{
  "n_layer": 9,
  "positions": "learned",
  "tie_embeddings": true,
  "init": "normal",
  "init_std_qkv": 0.0966,
  "init_std_up": 0.0966,
  "init_std_down": 0.0102,
  "optimizer": "muon_variant",
  "lr": 0.00638,
  "grad_clip": 0.5,
  "decay_fraction": 0.386,
  "final_lr_fraction": 0.0,
  "dataset": "wikipedia_en"
}
MLP neurons of a small language model. Each row is named by its layer, matrix (up: input weights) and neuron, and shows model dimensions 64-191. Each number is 128 + 32 x the weight over its row's rms, rounded and kept within 0 to 255.
A block is one neuron, or neurons of one layer that tend to fire together. After each block is what it responds to, as a language model described it from the Wikipedia text at the highest values.

L6.up585 [169 148  91 114 195 139 143 159  45 142 129 123 107 104 101 104 183 128 108 129 133 160  72 123  98 193  77 157 164 103 102 131 177 171 167 137 144 166 104 150 149 180 137 111 133 134 100 178 156 128 135  88 115  91 149  62 162 173  85  92 115  77  78 136  87 107 155 143 134 165 130 123  70 154  84 151  80 102 100 112  90 119 163 136 101 157  95 145  77 127 116 155 110 132 121 139 203 114 128 112 152 123 127  63 140  85 111  95 103 125 146 161 142 158 137  80  82 146 135 131 156 152 127 107  69 103 181 179]
L6.up600 [168 120 101 129 173  85 109 182 161  93 139  97 184 121 111 143 155 123  85 154 125  95 108  70 144 163 133 106 134 121  91 190 109 123 145 143 146 123 112 164  93  77 101 163 153  63 165 143 112 167 146  93 149 126  82  62 101 170 132  89 115 121 119 107 115 140 171 145  81  89  78 138 103 109 153 159 109 194 121 150 200 138 107 104 133 133 102 127 166 119 123 134 121 134 167 137  48 134 128  96 125 174 181 146 120  92 143  93 113 141 137 133 122 136 144 116 124 122  92 107  93 182 196  80 136 156  86  99]
L6.up601 [184  78 192 150 131 176 146 197 123 126  96 158 116 122  98 117 128 112 150 163 117 117 119 141  79 129 104 153  97 118 180 124 141  77 136 122 135 162 109 105  85 100 199  17 161 117 159 175 145 133 204  59 115 114 113 133 144 137 129  99 140 112  97 130 127 124 109 125 136 138 156 150 157 140 103 131 149  98 160 154 138 139  33 136 113 146 153  86 113 134 160 116 118 151 102 114 151 139 128 172 164 109  62 136 140 141 177 151 113 141 138 136 148 152  94  86 107 140  79 154 140 151 180 148 132 111 144 145]
L6.up683 [136 101 148 141 119 126  95 148 141 100 152 122 104 139 166 100 163  87 122 111 129 125 112 148 106 132 146 139 150 110  54 115 118 169 167 140 146 143 151 197 169 117 127 194 137 136 116 133 181 125 162  85 138 121  79 135 146 175 172 130 135  63 154 120 132 124 170  74 134 183  87 123  66  88 137 143  89  95 159 103 169 156 142 159 103 161 111  83 139 132 165 112 161 112  71 126  86 109 166 142  92 154 138  79 136 106 154 170 126 126  81  91  96 146 151 174 148 158  83 213 111 144 112 131 114 106 116  94]
L6.up695 [182 155 146 159 131 160 132 116  62  45  82 119 139 100 112 143 152 100 189 102 143 116 166 104 118 210 150 141 140 108 164 113 154 142 100 170  36 126 197 143  67 146 120  98 158  70 149  89 144 113 138 107 149 120 132  84 130 197 101 118 167 142 102 115 126 157 120 133 200 152  82  98 161 116 152 133 103 160 122 122  75 148 160  85 119 166 156 146 138  98 108 147  57 112  75  85 137 105 113 179 135 113 121  86 148 118 127  98 121  89 171 102  84  74 126 133 128  64  89 167 141 140 204 132 139 183  66 144]
L6.up856 [159 134 148 160 150 136 105 119 120 128 186 142 104 122 130 144 215 114 179  78 128 171  44 121 109 139 149 124 129 141  91 128 129 103 132 139 135 122  81 146  56 143 145 116 146 135 149 133 162 185 123  99 159 112 161 144 116 171 104 133 108 120 125  67 136 160 130  73 115 188 143 153 125 125 131  90  96 118  91  92 165  75 116 106 172 148 127 135 143 122 134 138 134 124  66 132 208  78 187 196 136  88 196  62 105 105 158  90  79  78 132 154 107 165  97 168 127 102  70 118 116 123 204 136 171 133 119 172]
L6.up862 [175  63 144 128 156  97 124  90 207 158 155 183  92 116 132 158 154  81 109  89 125 139 115  99 112 114 179 182 167 103 158 150 120 101 141  63 118 122 122 133 136  93 161 101 151 208 139 133  92 177 137 106 144 126 119 129  97 134 109 190 135 189 140 180 130 117  98 156 127 121 140 128  73 152  59  71 173 127 145 103 150  90 136 110 104 149 140 124 107 127 153 161 100 116 134 159 139 165 113 134  87  88 174  78 133 108 176 115  91  71 217 106  57  78 101 132 142 142 106 109 124 111 159 136 139  73 158 105]
L6.up867 [115 145 145 147 124 134 156 135 185  89 126 140 184 126 123  92 188  93 112 117 118  98 200 120 102  46  79 119 114 112 128 151 138  92 113 107 190 151  65  85  91 125 136 107 125 111 144 153 135 170 129 102 146  87 159 144 122 131 116 119 134 167 107 110 166 113  87 101  86 162 114 137 139 112 170 127  71 146 125 118 169 107 152 109 114 135  68 150  70 164 118  91 144 117 143 135 148  62  99 159 158  91 147 145 133 126 124 116 123  85 194 253  72 129 133 150  93 168 124 140 135 143 135 143 195  96 127 106]
Responds to: A lone "s" word piece inside a word, often the second of a double s, as in Ges-s-ner, Mis-s-issauga and Prus-s-ia; rarely other short pieces.

L6.up70 [ 40 129 191 122 134 146 114 179  96 119 113 137 166  89 193 139 109 126 161 121 110  99 151 119 150  98 168 103 120 129 145 153 136 199 105  99 113 116 144 109 153  97 150 110 128 124 157 154 114 155 108 102 133  85 128 129 158 133 136 174 156 115 103 184 129  88  71 188  85 116 108 121 173  94 146 135 132 121 112 131 187 127 140 201 195 153 181 131 127 119 153 173 175 119 131  97 152 138  85 165 167 179 106 118 170 101 131 108 154 118  51 164  97 105  96 101 134  98  37  54 143 101  91 172 139 113 103 172]
L6.up324 [117 131 117 185 115 151  93 163 169 120 132 132 156  72 113 117 180 105 121 120  88 110 120 165  87 170 127  73 177 100 130 130 102 124 176  70  42  55 178 137 155 106  80 172 152 143 187  71 154 117 139 115 155 168  97 118 192  68 117 131 102 137  88 170 139 148 129 145 131 102  99  92 171 157 131 113 126 131 161 157 127  86  82 187 158 140  93 134 138 129 164 192 148  91 199 135 173 102 103 152 131  70 129 115 187 179 119 108 154 147 132 110 136 106 140 127 131 137  89 118  74  69 140 126  95 111 143  97]
L6.up340 [131 176  92 144 118  85  97 194  91  98 175 161 164  99 114 126 164 196 134 144 124 142  75 173 146 129 109  60 146  95 150 140 160 112 170 180  95 155 161 102 126  72 111 177 188 108 146 158 150 120 104  89 117 108 101 144 162 143 152  86 133 108 119  68 147 138 167 145 194 104 155  95  78 132 111 135 108 120 140 196 115 151 107 124 131 175 170  61 128 125 116 184 152 152 174 123 137 123  96  94  99 146 147 179 159 146 137 128 158 146  61 184  71 116 135  53 130 146  91 124 140 143  83 194 113 107 148 123]
L6.up451 [137  85 133 113 127 101 131 138 149 140 115 130 147 146 102 136 100 137 168  66 150  68 134 103 126 153 152 163 187 110 211 149 129 142  76 185 109 106  84 121 150 140 102 177 145 115 116 143 168 168 107  39 166  99  99  95 177  86 187 117 104 136  95 127 137 149  99 147  66 103  68 125 158  92 199  46 121 128 147 164 113 147 160 111 102 162 162 145  94 154 159 177  83 111 107 151 172 148 172 161 153 113  67 144 150 144 100 108  97  89 109 125 152 129  95  71  95 126  80 128 124  94 141 132  87 152 178 155]
L6.up507 [102 157 117 150  98 126 160 130 126 112 105 110 203 148 181 158 149 119 130  88 125 125  93 129 119 141 176 164 165  77 146 178 100 125 112 147 131  89 125 107 143 161 108 155  85 128 150 138 198 136  79  28  91 133 119  89 174 103  68  99 117 120  73 147 113 106  88 157 103 149 114 132 184 124 214 114 148 136 113 144 100 105  71  65 113 206 103 115  89 158 159 144 125 132 118 151 150 128 138  99 137 215  91  91 180 136 135  98  73 142  93 110  98 167  84  99 159  81 107  99 124 189  88 149 158 157 126  97]
L6.up671 [161 167  47 158 114 140  99 132 117 135 116 164 214 174  54  78 138 138  60 126  57 108 163 161 102  86 159 174 199 112 137 148 142  99 145 120  92  84 141  97  92 124  71 121 134 158 137  69 178 136  95  89 138 125 232 155 201 107 129 118 122 147 179 149 133 126 116 136 160 125 133 145 159 134 136 104  94 136 143  92 103  94 138 197 139 198 181  87  98 107 127 113 164 155 118 141 156  43 109  74 141 196 129 144 164 147 150 122 131  97 128 163 127 126  96 140 127 108 123  77 122 103 114 156 173 117  91 138]
L6.up674 [ 98 126  61  74 130 178  73  93 158 129 109 170 104 110 145 105  98 157 151 121 125 188 111 120  74 118 159 120 145  72 104 151 143 116 208 141 185 117 141 106 173 117 126  97 164 123 103 141  96 134  97 203 129  84 170 139 120 115  91  80  79  99 189  99 170 106  89 124 108 163 106 100  84  92 195  73 139  95  83 132 152 163 199 129 130 162 103 132 125 124 173 145 140 136 164 151 128 137 175 126 158 124 110 173 117 142 118 126 129 148 139 150 100 174 100  99  72 101 101 137  95 138 118 121 155 140 132 146]
L6.up842 [107 168  93  91 144 183 138 102 193 114 148 156 123 129  98 194 152 186 138 117 120 154 142  99  75 111 218 173 182  95 157 113 116 145 121 125 147 144 109 166 104 106  75 101 119 120 181 149 106  94 158 114  97 124  74 144  89 110 189  96 126  42 149 116 154 117 144 155 103 152 197 104 182 132 105 158 102  99 129  77  70 113 143 146  77 154 169 109  70 110 115 159 107 166 157 124 143 170 150 153 155  64 138 165 135 119 134 139 225 143  92 138 139  84 120 168 114 172  63 123 162 106 108 157 117 164 145 141]
Responds to: Function words opening a noun phrase right after a verb or noun, mostly of, plus quantifiers like many, several, various, other.

L3.up206 [ 68 130 141 105 212  79 146  92 180  97 121 135  92 136 193 181 180 153 146 119 117 169 118  90 116 110  99 143 157 133 135  20 157 154 130 118 111  86 146 158 146 167  95  46  79 120 168 120 133 104 130 160 128  79 127 132 126 144 119 175 140 124 154 110 108 145  84 140 132 125 118 185  91 110 171 119 114 117 151  82 134  95 142 123  97 135 132 158 118 121 200 101 104 175 168  82  48 171 133 128 172 126 142 154  98 153 130 141 154  78 166  80 131  81 102 150 119  80 113 136  48  88 125 163 159 160 106 119]
L3.up266 [ 88 133  98 188 174  91  92 153  83  99  98  95  98 160 123  70 133 160  65  71  57  96 176 159 133 100 155 122 159 107 153 153 170 132  84  98 120 168 172 135 176 154 100  76  79 106  85 170 155 139 123 133  85  74 114 103 148 100 147 110 177 112  88 145  97  75 172 131  86  99 204 108  92 139  71  84 154 105  82 159 145 127 167 147 149 138 131 107 116 189 125 130 161 152 135 182 174 149 159 138 152 105 133 161 183 146 152 151 129 114 109 148 128 147 148 152 134 146  81 145 106 122 139 139 134  74  95 134]
L3.up330 [ 95 154  89 175 176  98 149  48 116 189 138  85 126 158 129  93  81 115 165 151  83 116  95 131 195 110 140 115 125 126  71 129 182  72 152 162  60 134 137 115 129 180 111 139  85 126 109 103 105 166 173 158 145 101 147 133 161 104  49 129 152 101 169 142 142 220 139 170 155 167 187  81 170 116 132 147 171 142 148 151  64 104  55 169 122 138 147 132 124 145 111 130  91 150 114  89 116 102 124 115 125 130 197 108  95 173 109 113 153 130 127 147 132 168  94 142  78 132 137 139 108 145 114 118 146 113  95 109]
L3.up537 [112 117  99 128 127 199  88 113 116 130 115 108 132 115 170 139 131  84 148  99 198 102 129 160 141 162 111 119 130  86 110 135 171 153  57 124 112 141 139 133  84 129 120  77  67 128 155 108 164 145 114 114 125 119 138 142 219 160  99 116 146  88  58 144 172 192 161 147 105  80  86 149 124 119 122 120 111  90 115 143 115 159 102 195 151 123 100 202 135  93 183 155 110 178 188 160 134 160 156  75 122 121 119 116 121 116 150 151 131 150 152 148  86  93 120 147 117 157 164 186 117 111  91 134 140  47 121  90]
Responds to: Number words and quantity words starting a counted noun phrase, strongest on sports stats like appeared in six games; also has, on, no.

L3.up97 [ 95 107 154 111 156  99 141 162 125 169 123 125 199 126 131 177 146  56  86  84 119 150 121 106 110 112 152 122  56 136 109 144 167 128 152 156 134 134  87 104 118 126  87 136 214 145 133 121 148 114 121  84 165 119 143 108 118 177 109 137 167 138  75 142 100 119 112 114 144  96 127 143  96 151 142 139 121 149 224 135 100 112 171 104 141 119 118 115  78 144 117 132 142 149 184  98 139 101  83 133 170 105  59 197 138 128 101 145 160  73 128 113 170 157 133 169 135  97 142 120 134 233 142 168 154 106 173 129]
L3.up352 [147 130  54 115 136 153  69 143 203 114 166 136 126 100 129 164 127 111 131 123 110 145  62 133  81 117 129 110 118 123  94 125 130 215 197  80 129 122 114 157 108 126  74 164 184 115 133 128 126 175  85 158 136 130 131 109 177 178  95 138 128 159 100 163 127 129 169 142 117  99 162 119  73 168 118 118 159 129 162 107  98 137 163 131 106 149 122 127  68  91  80 147 113 132 130 169 107 110 135 109 180 107 125 105 147 173 137 143 119  91 143 173 119  88 143 115  84 120 118  93  60 143 154 178  98  96 195 166]
L3.up364 [111 104 150 133 109 124 116 138 144 117 129 115 146 153 169 127 144  82 157 159 127 142  97 146 169 175 160  73 180 138  86 107 164 126 147  90 116 109  91 109 129 131 122 150 179 107 132 164 159 138 123 186 148 115 101  91 104 196  93 110  71 100 105  99 158 126 194 147 121 101 132  75  90  67 104  99  96 130 207 123 160 167 107 117 178 109 106 126 135 174 111 109 126 130 156 106 133 145 151  61 161 117  78 103 109  96  99 142 148 154 102 176 153 101  73 146 160 154  76 149  93 123 213 168 208  48 158 132]
L3.up952 [132 126 164 153 151 106 136 153 141 139 130 114 152 132 145 172  87 102 111 116 121 209 152  96 108 139 162 164 145 147  65 145 109 157 144 143 127 128 138 121  64 103 140 174 128  81 110 114 130 202 117 103 152  85 148 107 134 166 146 116 134 125 146 124 170  91 205 104 146  85 107 109 137 106 101 101 105 174 124  96  95 115 142  94 152 142  71 134 129  94  67 146 111 157 151  96  94 120 139  89 131 122  91  81 222 144 163 120 139 132 235 131  80 174 143 121 132 192 118  64 135 150 134 138 136 110 198 111]
Responds to: Single-letter pieces (often t, s, d, y, n) in the second or third spot of a word broken into fragments, usually a rare name, e.g. G-l-ória, S-y-kes, Vi-t-torio.

L5.up240 [170 129 117 179 178 108 123 147 120 137 163 156 130 133 138  88 167 107 150 100 144 127 123 115 159 121  81  75 136  78  87 134 164 130 112  80 114 143 113 117 135 137 169  81  84 191 178 169  92 173 176 133 142  88 184  98  68 169 129 130 112 159  76  95 143 157 112 151 152  74 134  77 104 121 102 140  98 168 183 109  92 154 188 102 154 163 123 101 109 100 103 143 144 137 118 125 160 137 143 118 178  93 162 190 126  86 136  89 123 193 166 114 201 139 181 174 150 105 134 137 147 163 169 129 177 145 161 121]
L5.up285 [ 78 162 154 122 135 150 121 142 139 130 110 183 165 147  87 112 128  76 125 116 173 135 154 136 129 121 107 130 169 136 130 148 151 109 114 140 121 162  95 228 155 114 125 137 125 117 124 126 114 134 176 124 148 117  61 126 120  92 124  88 132 137 123 160 133 177  96 121 142 102 185 193 141 160 110  85  77 131 139  84 162  93 122 108 111 153  87 132 132 101 226 110 163 137 171 103 178 102 141 152  73 110 150 120 135 125 148  69 116 124  73 163 102 139 178 114 126 117  96 127 162 148 124 129 136  51 117 109]
Responds to: Short word-piece fragments inside words split oddly, mostly s after a prefix piece (An-s-wer, Con-s-ole, mar-s-hal) or before a stem (s-kin), plus elision d' and al-.

L5.up380 [164  89 135 142  86 170 121 109  99  89 188 163 147  86 158  77 108 146  88 103 109 107 154 202 149 113 107 108 209  92 169 110 131 119 122 101 139 122 136 129 130 137  91 131 114  71 132 113 160 157  84 145 159 134  90 201 172 133 134 150  84 113 169 112 163  99 139 116 123 217 196  71 158 128 175 116  61 133 121 161 151 152 107 171 175 199 137 134 120 144 131 209 106 134 164 172 137 119 138 121  93 157 140 165 117 115 133  61 129 122 123 107 107 135  95  86 164 152 102  50  99 120 108  64 155 172  68  88]
L5.up625 [138 131 135 140 105 146 107  76 118 134 121 155 121 119 108 163 103 187  71 156 148 121 172 117 146 125 112 132 152 104 116 191 151 176 128  69 134  97  86 124 159  84 155 128 181 122 109 153 109 149 110  98 116  77 118  60 102  67 132 148 143 116 118 162 116 132 152 171 151 174 100 108 119 111 162 194  95  39  79 157 122 137 136 120  83 133 200 169 191 192  89 141 126  99 199  88 136 145  98 152  72  94 151 166 185 114 106 116  84 117  82 165 167 152 139  96 143 183  90 162  73  89 178  92 120 124 164 144]
Responds to: Prepositions, mostly in and sometimes of, by or from, right after a noun, often plural, opening its scope phrase: races in, articles in, refused by.

L6.up59 [118 104 153 111 189 110 111  93 163 119 140 141 140  70 152 113 115 115  72 170 119 138 134 123 125 122 160 126 120  85  93 132 123 152  86 105 210 156 162 160 125 143 152 187 138 117 141 139  77 179  80 123  95  51 146 127 167 107  77 201 119 140  92  96 141 128 155  98 140 120  83 124 151 129  83 120 160  94 100 101 136 184  85 136 130 144 103 231  75 141  93 141 201  95  83  93 100  85 198 114 165 147 102  95 119  93  83 147 106 172 132 104 153 121 163  84 161  84 149 120 127  98 120 168 168 126 116  97]
L6.up200 [159  99 106 190 126 120 138 194 143 171 150 121 160 130 126 136 146  68 159 114 143 156 128 185 103  78  95 145 152 109 105 131 167 139 145 131 125 140 129 213  99 195 117 144 124 139  99 102 121 140  96 129 129 103 110  93 206 128 151 153 126 160  98 109 145 141  74 141 152 120  89  88 115 120  97  76 111 180 127 119 132 163 121 137  74 137  84 147 141 147 166 134  66 104 181  81  73  89 124 122 160 128 154 166 159  54  93 111 137 214 159  89 135 151 107 133 115  99  93  21 127 129 117 150 143 153 155 131]
L6.up205 [141 111 125 120 135 122  65  71 101 139 183 198  48 120 118 125 157 147 104 175 143  67 122 160 133 167 108  97 102 111 128 118  84 193 130 129  85 105 115 102 177 121  82  70 143 149 169 152 105 145 193 122 108 102 113 132 156 120 100 139  86  82 153  89 145 159 191 146 161  86 113 116 161 104 143  98 163 106 186  91 101 164 120 151 136 118  95  98  95  80 121 103 116 158 147 155 124 121 152 150 180 123  58 136 198 189 111 104 129 163 163 152 146 143 124 127 123 136 131 195 161 102 118 110 167 140 157  68]
L6.up242 [112 104 111 152 124 155 117 148  67 138 176 187 130 105 179 146 157  83  94 132  96 140 155 190 109  75 116 176 126 136  20 200 169  96  64 106 130 127 109 113 123 118 104 132 139 146 159 101 105 189 173 148 199 112  92  89 190  98 142 126 145 186 171 150 151  80 155 111  99 106  69 115 143 114 210 118 122 188 113 138 155 130 126  62  76 135 123 130 137 146 101 123 112 112 125 130 111 132 122 103 120  70  87 143 141 154 154 143  96 107 132  75 118  69 152 123 146 138 111 119 140 140 168 110  96  93 150 144]
L6.up299 [180  88 112 138 129  98 117 172 170 137 153 164  99 126 132 142 110 132 133  87 127 110 175 122 124 109  42 115 189 114 148 133 140 117  95 127 149 123 103 124 106 141 133 186 125 121 165 128 132 113 131  66 128  86 140 140 192  90 146 166 119 120 136 105  95 177 152 170  97 191  78 147 175 112 126 106 123 130 116  84 191 124  92 146 119 141 124 134 113 124 120 185  70 101 127 106 107 144 141 120 164 102 148 121 148 214 136 110 139 177 150  86 152 126 163 106 155 126 165 119 159  76 147  89 147  58 117  87]
L6.up392 [201 169 123 182 130 107 113 117 104  72 110 135 117  84  81 108  89  89  73  73  81 148 112 151 109 137 124 186 170  71 131 130 130  75 118 141 141 108 104 137 126 133 118 160 171 115 111 102 186 126 165 147 149 148  86  92 135 117 179 146 153 130 157 136 102 147  82  83 163 136 134 180  89 135 154 180 140 133 168 148 131 123 137 109 154 145 151 113 115 150 146 107  45  99 142 130 140 101 127  86 146 125 130 111 179  81 180 163 113  95  91 105 174 161 160 143 160 101 124 124 123 159 134 117 162  84 104 140]
L6.up429 [107 122  62 151 152 103 122 195 188 146  88 204 154  95 145  73 107 179 122 146  73  92 138 128 142  98 162  87 114 142 128 173 153  62 147 109 160 120 143 146 163 169 106 136 132 175 160 157  62 140 164 103  88 133 102  91 116 113 133 113 158 117 111 131 195 100 112 181 193 132  58 105  92 143 164  86  97 145  90 116  92  91  88  97  90 186 163 127 141 149 147 121 134  96 171 132 108 150 160 162 123 184 102 116 132 165 157  99  78 167  93 106  60 113  72 126 128  90  84 159  83 131  76 133 111 141 131 135]
L6.up582 [ 98 111 100 157 134 122  54 131 165 119  93 134  95 138 164 156  82 176  74 180 142 126 145 139 194 184 148 160 125 109  88 119 123 200 153 117  89 148 131 113 125 102  79 144 147 152 163 112 138 132 172  52 132 113  68  55 202 131 121 103 105 155  87  91 103 131 141 140 134  87 139 128 114 140  93 126 134 168 101  99 149 148 115 111 132 124 108  95 147 144 152 114  96 166 126 109 113 145 152 191 156 158 113 138 144 166 167 135 177 117 113  99 107 129 193 103 121 124 106  63 144 129 107 153 189  98 112 121]
Responds to: Label words in "- Field: value" lists and table rows (Fire, Speed, Coordinates, Total votes), plus verb stems before -ed/-s endings (coach, respond).

L5.up654 [ 79 132  89 143 215 142 187 138  97 149 112 157 145 203  60  68 156 116  94 116 115 118 108 141 146  80 131 117  72 118 154 170 151  88  93 130 150 101 168 140 196 159 162 160 149 102 118 159 111 162  94  98 123 100  93 119 138 184  66 170 143 143 112  61 157 161 125 206 184 167 143 118 114 123  95 118 139 102 120 124 157  96  99 109 149 147 155 160 139 104 102 167 132 132 167 131 112 145 158 112 132 181 114  83 139 135 105 107  86 177 103  65 138  83  96 137  97  83 100 126 131 126  66 112  88 174  94 116]
L5.up865 [125 108 111 125 148 101 144 122 110 144 104 193  99  90 107 125 154 135 102 175 106  88 135 110 141  71 162 136 123 116 137 186 193 120 145 148  84  92 127 124 178 177 142 163 115 141 126 111  84 152 134 129 127  86 129  45 104 148  79 155 131 109 131 103 161 140 125 171 127 156 116 105 171 122 184 139 128 129  94 124 115 159 111 114 167 139 115 136 153 106 126 156 202 132 183  58 126 117 126 105 156 186 171 156 173 166 142  97  71 174 102  63 133  40 100 129 101 113  94 156  86 162  99 173 113 134 118  94]
Responds to: The main verb right after its subject or after "to", often cut into pieces like expi-red, prevent-s, secur-ed, to develop.

L3.up78 [144 117 142 167  86  60 130 184 186 102 163 101 129 132  90  88 120 129 140 131 123 138 141 140 123 128 132 143 146 107  89 122 106 219 145  61 115 134 107 154 141 167 111 169 119 163 120  48 131 171 184  91 141 145 165  88 163 145 125 132 132 135 161 100  92 181 104 139 154 137 121 154 151 141 174 134  79  81 193 105  95  87 124 100 134 138 139 120 123 164 159 102  82 118 173 157  93 156 151 172 209 115 121 170 130 135 193 162 154 151  56 129 160 155 133 113 182 153 110 151 126 123 147 157  84 146 105 115]
L3.up87 [152 145 169 150  99  56  97 101 128 123 192  97 121 159  79  72  71 129 102 133 126 114  89 114 115 114 126 131 155 159  44 101 115 189 170 104 173 146 157 186 132 176 144 103 138  73  92  58 113 124 204  99 155  79 170 126  98 114 123 166  88 156 107  84 128 166 140  97 142 157  90  88 160 108 197 108 118 149 126 197 174 157 123 133 157 128 132 128 124 109  94 139 129 188 140  68 170 157 102 123 187 135 133 114 191 104  98  81 135 162 136 133 112 101 139 105 161  80 101 109 110 140 147 138 137 147 118 110]
L3.up557 [170 131  92 170 104 125 106 123 220 125 147 136 103 106 141  84  75 159 118  95 121 165 203 123 156 112  80 118 135  51  93 133 125 123 162 132 114 176  61 135 105 171 164 167 139 158 135 120 195  60 130  74 124 140  81 133 162 149 118 117 132 140 105  91 139 149 149 112  96 191 184 121  89 133 168  99 228 117 146 134 144 155 163 130 144 113 121 119 180 139 179  96 162 122 131 112 142 104 153 110 162 171 108 135  95 108 114 123 144 117 173 166 132  92  86 114 160  78 124 116  93 130 102 200 112 192 139 184]
L3.up763 [136 125 135 120 150  69 109 144 154 114 157  75 130 135  81  77 113 102 119 142 163 118 158  99 125 149 112 148 111 119  78 114 143 226 111 124 160 141 138 143  81 126 117 158 138 148 109  98 153 159 173  43 177 123 122  94 146  35  99 135 109 157 202  87 133 164 161 135 122 129  81 184 140  99 122 135 143 159 131 137 138 192 166  93 148  52 126 150 158 144 146  80 146 146 188  76 113 164 137 169 149 150  75 137 179 161 159 180 142  64 151 169 127  87 178 102 152 126 103  80 112 128 118 108 114 179 103  97]
Responds to: Attribute-name tokens starting an infobox line after a dash or a table header after a pipe, e.g. Height, Displacement, Rank, Party; also blank-line newlines before === section headings.